From a checkpoint of a small transformer trained on Wikipedia: width 320, 28.9M parameters.
MLP neurons of a small language model. Each row is named by its layer, matrix (up: input weights) and neuron, and shows model dimensions 48-303. Each number is 128 + 24 x the weight over its row's rms, rounded and kept within 0 to 255. Numbers have three digits each.
After each neuron's rows, "fires in" lists the words (lower case) most often at its 100 highest values on Wikipedia text that the model never trained on. A number after a token or word is its count.

L5.up971:119159110163138126178100124160115099143118159129115109125115154146090116141113083159143179128125142139137117175114148130132109119159112105125119131119180123160157127128083118128154138141166112088124113137148149148142138131129124134129136135115138148164169105104142102132138119146141106150155115108095116107130100092086111135090112122154165135124112125146123093094130128164130115159133133144122135094145111108187133108104149103075140137097118115178096124143152137078147132140126151153135109157118116120122140150177082131090090116138146151106196172139138186136159123166136076070123189109098119121112105141145154128139133131138103165158096114148124169132102098138130099137153140145098147127116106120089138119118148178143098159106097117138090174111131129091112110146132121
fires in: "the" 18, "rio" 10, "tower" 10, "crewe" 7, "são" 5, "san" 5

L2.up538:157099142139130117136129134160105176133140079106088147123120108126078161129157089163146143126115142149101094146149141120103122161115133136124113110099161138146121131140142094136141075104112178154094130087135171165135119135121153125134138192134105102119147091170176129111127135119148118119078101134138170125126156102121135127122107131066137150115127151157102113123188122120115138156146144141106132132098113091106147109106132136099149129147100131137151106171120135096133180122102125144105104115118124179152112097119158147082141122147145096104133135144117160114115125154155126122097088089109187143098087109086151135164118099154118150136124140137117157109150111111164148137122116143155172088136127161148103138148076146133100160148145144108102158188120114152088131107149143
fires in: "new" 57, "2" 4

L2.up1578:149140142111174126141090108158112117106128099142104133133145129108100133134109105086083128112177175136113081109143129129136161103173173137122162151129139127135110130121061120189118138155143134129105116120102116101115118153150135110110156083131126103132095139080099131089134099152159117167134134164193092155108158152121150134121112111103110120150133094137102066103154106082143094106115142159154153125080112116141207140159118130128154129092154117157121121145099100147128144115150139167117105125119147132098122139108109154123116116141143145155114157184164121141129108123101145156127147082185123077113081147099113126150088137118080140146137091126106134139126104173116125125156172123141150161139134140104145194124168156116109200131142101120110147131123129117094152129106099
fires in: "was" 31, "is" 11, "him" 8, "it" 5, "rinne" 4

L8.up525:128142131135174125108156121113131136144130125116089147151156081178080131137121094122126127120107167163170128148198095126109133128126120141101121127120135093154156145105126113163135104084140145139099147125117149126131120138140128082160120139107142101101142088140110143130151124125090128163124193175153145158118125121162150115132127117112174073126146101109134098170140174086103077106147163136130094152121167127107097144145159171149102127131120098151144069129142116149096077137130147186111082106105136161124129138099148149151136131117110147155127147134163107118096110124119139101091134111097090112129095143112117137143153124164128137154104164074117121165128129141116086126141133124110113140134125113093133147171136139150144150112127142115130118080122145098129160122149113
fires in: "as" 33, "considered" 10, "him" 4, "the" 4, "part" 4

L2.up785:086141123145132148135129131143138129084132099111110146179139123146126145146103072146103091150116133125097127147152115151130108126162111074114157122134125103132151137074103107143125144122134135124155096131131153110168115118123169117083107078139177151127138118126156116082082128123072154134144190137107120119090145200186133104130135136152093161129154136121184092139139156101129158157136111098131116173101143093142096155138084120129130151153146151145125143118139183133072107107142116112130123147096075103111139136105155142132119126109119115117107130138150120084126127168138140146126155140101086128106145123159096109151165168128104114090138141159128096166127134103158111098143151140151137146108146147088115111112140121137169153117160150089107140131129132115139140155094128
fires in: "years" 21, "year" 17, "ve" 9, "seasons" 7, "since" 6, "previously" 6

L10.up1043:133148151091143069127133168132159157101112154120126131143135121152151158159089123051164105095099146133138123142132087143124137075165130104183160124139091121115150175133164149103116110131123154093107129121116186121152098118114184122125157131110106162093120100107174088175136132121151093113089099088110109137140118148154103120125117115104089134128165135109123094134099111129123154104150100119154114112141133090185100127144076106126104119093101140101179145130097132124130116097144154135130116114146120158113093134137126133091111169134125074171124090155117141126120107119151135108116115146149146087079103130114164140154151143164126101166092085127146132141130103129148125094123109160165136176121102131163131141112109130155136093146152102141167116127128168149135130101184108
fires in: "to" 29, "can" 16, "would" 14, "could" 13, "may" 6, "will" 6

L2.up676:141130081106121104087124072133170112155069130140108126142112161161125136137131084106147140165097063137106123121113104108157109129124159104134079099169082154124124136114075148171091115121124087118111118092146124151076153081113113136126137127166095172135117151151164139131140155093105127142109181091162122120122156124122156124139140129079120165163139171128127133175139157067118112139086164106119137107140127164116109135116106113117138154119129154147127114122169125121131145146142121127154168121122123126158124110158138132139131168176131151136107127143134150121128141104124062128132121157131156154155130145131122129101132151142150091137127132118186146101161170139125101160105115117190152150084146125105134146098111119099096139138085140094110158119157075120149118106162148
fires in: "of" 39, "among" 11, "most" 5, "anesthesia" 5

L10.up1420:108103105120128168100103131092140162114104176121113108144138134116138149110096129146101118183097134134166150083116140165153121110132153123112087109103098114098130128113109109114127151135152155107120094118148114116125046140150124106137125103131116131125124172100173116124091142150144154109067140166127166117120123135160132135127130146122146115097142158122109147115133135140115085091164110121122172158137119115097150130111061076151112164195113120166171104073099116115138144121140150128139094166121164167161147110132114114124122113129114146124146103100109125102126160140145138121104123131108164099105111122140118138169157131118145133129163136102100107139145175143132135151158108118147118136145141105153123139139142140072097082120157113115110149109161150111100103076111135
fires in: "that" 27, "which" 12, "it" 11, "there" 7, "who" 4

L2.up287:126084065122163134119177138168127130155112135150136101127132138125136117138134130106155126095110153121162081111116081109161114127113125110084105116125149130107101150134106121165124140135124163139135118138166116142151143093131139100167099102108178130113083130120121126124091104147112114136145102141169143132159106111145175105106145104101134142167080106160127113108114116106108126165116146120127104115163100124118156096097097135120127116141115145183137121090123155134173108120142089135130201133104121074146145145084134149142130154106170116162129121150128141115143076107103125129141106146138143147166097111112133144134141154110152142115107117120152140171099160160173116181146137108114136117146141097143139102171137146113121077118134134167130178151160116129115135072138142
fires in: "such" 30, "same" 13, "well" 9, "language" 6, "latter" 4

L2.up777:106144105134119104136142128123138143117146115138130149130137143136145192176158127130142096152137156084151110105140178148136171131113116156148123143103083134124106140106091112109074126139137115147172143125117115117149132133091139053128161117156102164112139105148100122115153117132099142148155165111116092159129133124110103119153123126152122159124137158136088163140157147143121123150142116133090150094182172137109113148089154119111132084142141163151090108149122115104139119133144132148119114106144092087153144143152164159108120106150134124124127110079111109111091136159110097083182124092101145120143107161142095117070149108105115129091143111109129126124123121126091111173120141111120166129105169172142158159124120143063109125199109164108115160133133120125150089089134140
fires in: "grumman" 39, "microbiologist" 15, "of" 4

L8.up1555:156114150108176111149119126146147165147142173142151121103157114145141099141110155166113152103165141115115105076121126098120145142124113095129120148153134109115132139145140085119122115138143147149134080126105148104135150140151102126100149149179149116137115111074171122169106117129146110157105165120121143154120116128141157114092062127126160156134130123141132162100133078108167089088093117164098131134099129133092123124134146158079098127117047146137121156110125083102099124084131147133077095168112150123105091138139126106145159112108125122154117133092138170148138139161123114106131126125132133166136120126180130144108155172109108128084111151134138124127125130132114118113140129145111124165140089118150157095138125131142140116106086157122157143123141149103098066155099112
fires in: "the" 39, "a" 9, "oglu" 8, "their" 7, "its" 5, "2017" 4

L10.up1180:143092133132172149150130138101182079130108168103107098111102151137131124124133120121124076128116127146141126082097129135151096129093139132155108114152114186105080121154153117147142143130182126128108101129135102135075117123139140171127127128149117135125162128165153051159128128096137142146126150100171115100140131138140168127076077175117122122115107163124156103110120135111129150124125139122130138160099155142151132095128114145117121151137145196116159125168143087149126131117097106160095145123098119151111126095142145145117123159119139141107086112134114149136149148131094072113088127145111114143112125150105119162153112119116127111176119137131121128081155112111128094157163126069119138173174137139131135162116119113083158113160113089099125121127123135135139144149144110
fires in: "as" 48, "a" 10, "an" 5

L10.up50:154147153121169137131132112117118088153127133113139134096093141152120146132169129116089129124142125145139141182147110148122121107097171151138140101137087080157131121122110117126125101084129149101146133103127123121152092125099166144149123166093174140146103141138127107106140164119133103122133137136105134152139101118162108063123116144121121099125141078087130105184126101089121142185109123162128135115144142100136088128146164095113157115139109147111152159095145118121123127117103177127170115142113146106064084195155128115125130110140150145156108136088165146090149131119170112077111081132155114097134146121093147115106124128145144156199146135150148087121134131154113154112120121128121134138118113121115166139164154125123108076118130101148166076116124141121129120139121137
fires in: "to" 31, "would" 10, "will" 9, "can" 9, "eventually" 4

L2.up41:119141114083177141113120154106121098148103137122114125148144121117133167155146113180107130105145144159106143127075163086162148123107147134129118119157139138135120141118150102062093133115127149124152152114139144150131152124136145127102147116131112154103131134120086142183169114124178122146095115143129137118136105150126125113090138138160115119109092109130110136134137125122107111117146162096082141099108115132162132152143049160179130116116150122163120107130136099095091153095113123129104132064197098116113168129146115123143102125115118147159141115145152120132092133129144135090150120085155089110183147107116122109123140105126141104095125069108169112176098141093134115133145124117142115142129123119120153079115113137165158123131103124119118166141159149159177177140113155
fires in: "world" 41, "t" 11, "did" 9, "s" 7, "to" 5, "states" 4

L10.up1244:157130150142132123148144116111119122184137159186167146090120187139156096143113111128121122150116100105146105129110145130129140167153145106098152131100151187143112162085159179114099121085099091133066123146142101187102137106112153155150121105119113134138141081103151126126134157127089137075121110119116126120114151114147140152098125141121148163142133123128132141179127151147097081138101138115158104119143087155108124126142155129085146113136164125136132128109101134107164109084135125097153117113149150104123138122137156150112159145119105094118129100100102114078093101115167114100135117115114109145121130169163123130130141104132119107141127133118158119156157133083150154093173139134132088063132088127128131128129134149118119122116174155108125157148163157154128157119127135
fires in: "that" 16, "final" 12, "addition" 7, "these" 6, "time" 5, "consecutive" 5

L10.up602:156076127131066142120136124119133130133182123090100104144140164125109104146145155145108100121130109108093173138130116127157128143173137090132111167137135111132146146112123135152168138091139092117112109152165084159132120099118133155135159154133106168104121063156130112113105105140098137141105128095141119140138121113071109152148147138145146143099137110164156107129101143135153140146114124140122127105123127139140108136161159150132125113104115107104118117103135110162203128106133147159064131137122086166142142132160113119108158111135082162159109097143128131116131129077187151132129122148104124130130165118176129143129126151114165135143138125120096125162079109113140150121094159095134113141130144132133090122122071111134117119158132123149137114103143097143148121122126104
fires in: "and" 25, "along" 12, "two" 11, "all" 6, "several" 5, "many" 4

L8.up239:097114155125132134122127139131117113122121139158149118133115126130109115160170107112089091151099143093146116123186130088155146128147112155129140186093155151165133134116131124117150148114152084089135143111134146124106169148096141156120121119068110134151129111096143087084105133127101128147138112166119124162132118133070117133117167117078106134160114103102095112145106189099125128142128149115102137126117159132140137173073115135150158135089155132127139124136170141123116122090169159141146133104166122122140133144095127113089113169103117203159166149154130156100149110154131105144093143145163126119127117124133137112125197145104111080074143140136139149136126106162190128096111097111146124121114120101126130165147122108109076154125123141138074133121137108151139141120144149
fires in: "grumman" 36, "set" 10, "is" 4

L8.up213:126163134098129138109122096149140082153128173123152115127119136134101119125156146092122109212129019129121135111110150111121107135087173093130105165124159094143150114108082096153128132169165119104115103133098159141099078125133145159129152125178099137141134119079137154125142129114090114162133115137126136090155114109156087128111121103139126146124158149130129129111124090107175092150094134157120136156115178101119167141095058152116180125178154138158130127152126101135129095115115167145150114105134128141116145161138111118158104110119109115160133088134111171125138129117127129101112125097072137115130130108165139119158132152098141118117117146152092178149118146127165119124102124110136155144148129134142140096143125100099148131104152170107145114144125082119132107159132119
fires in: "and" 38, "of" 12, "the" 7

L5.up147:108064144133144147134156129188172164134116158141168131134114143112132127095126128118105100161138142161157158139168082114095109060157123133170092123132117126102130092127124114138123126113120122125189143136087097110162106127134111147121113172116135111137142147100152119137122119152138155118125123129166109168106079167090093103165152159133121137063110109130126108104108125140140117147136132082110149143147105140118149109095134137106100145097109125137085164079127115129152109112133122166102127121162113156178118195140161143106083140138132165126064112137133100110074126162139151135153126143130088126102115126123193130104144137148093106115142110100118115153150074149101102172130140142117172122148109136088134115145094141175101129116120151132145144119118117090165125117102148
fires in: "of" 24, "it" 18, "other" 10, "there" 9

L8.up1592:109128109103127158123139152073188145123123079084113116148142131124150178145094124126100101100188108141138164160120147123139145149111129125136122113122113150098089163101134124147178152146139130120096149198141151124169139068133134150138127137119143104103082140135130119105145090107148109098114127119143137122132126132127124094127150149126167124172093109139126122146092119101094108105152119111110153111123141113143101115203082146138106101129116115128147160125170143114119119139131155126126091129124150116157116148110146083142126065126137173065116126107170132074188127126137114147158131137133085096171102117127136149147118101140150163132175147131140097175116134146107110111166117144104115115143083165137163154083068134126124092160136144141090118132103117138109092139119136
fires in: "to" 56, "t" 4, "not" 4, "may" 4

L8.up261:144139085132144125157120166097133154094113108160114100122124158121141135179161146173073145142081097127096141089163146122120131108149116146119117162138123106073155118133142108093130138123134149168121088086158143136122137091091154135117123182104147107122132156117099108141142137133105138122119101124127162130129129167119123069129088113111147163163155111125151151094153150105110156153094110091117126123170118203115120120142140117109095141148112130119156154131134131150155091082131130146117119131189140159090125130141129136130150120154102184122116146149104163137137128120147113130084132155111114161101101094133127164097110133066156128126135140121133164134128111138154119122118097113174139146106111107127125137135102079141101122071152112101122108074091139130133156167124092
fires in: "an" 87

L8.up1478:117145107176136150134131111117166147160072111133132117147135124126134146156160119130115096116151143128120142083129148175152190118133119122096148143153141113126139135161173131084099089130100090162115139123146147125141110137130133142111129140170115122137158133170091128112133123153113165171139150147104163137112098118100115167100153088125123114119138130171108142121154136117133115138106149133129122125105128108127114108143170089126112125155128154116099132125175142139139144110061152126174141164131052101122171132163112118103097136126100099158135144112127132121118134086114135098149119117153140078133122111130180140121154143110123083111126146121159114138145145151137154121097134171119084095129093156109130129141154151068113100127145130135105125076106116111108141122151144
fires in: "one" 23, "that" 17, "part" 17, "because" 10, "time" 5, "and" 4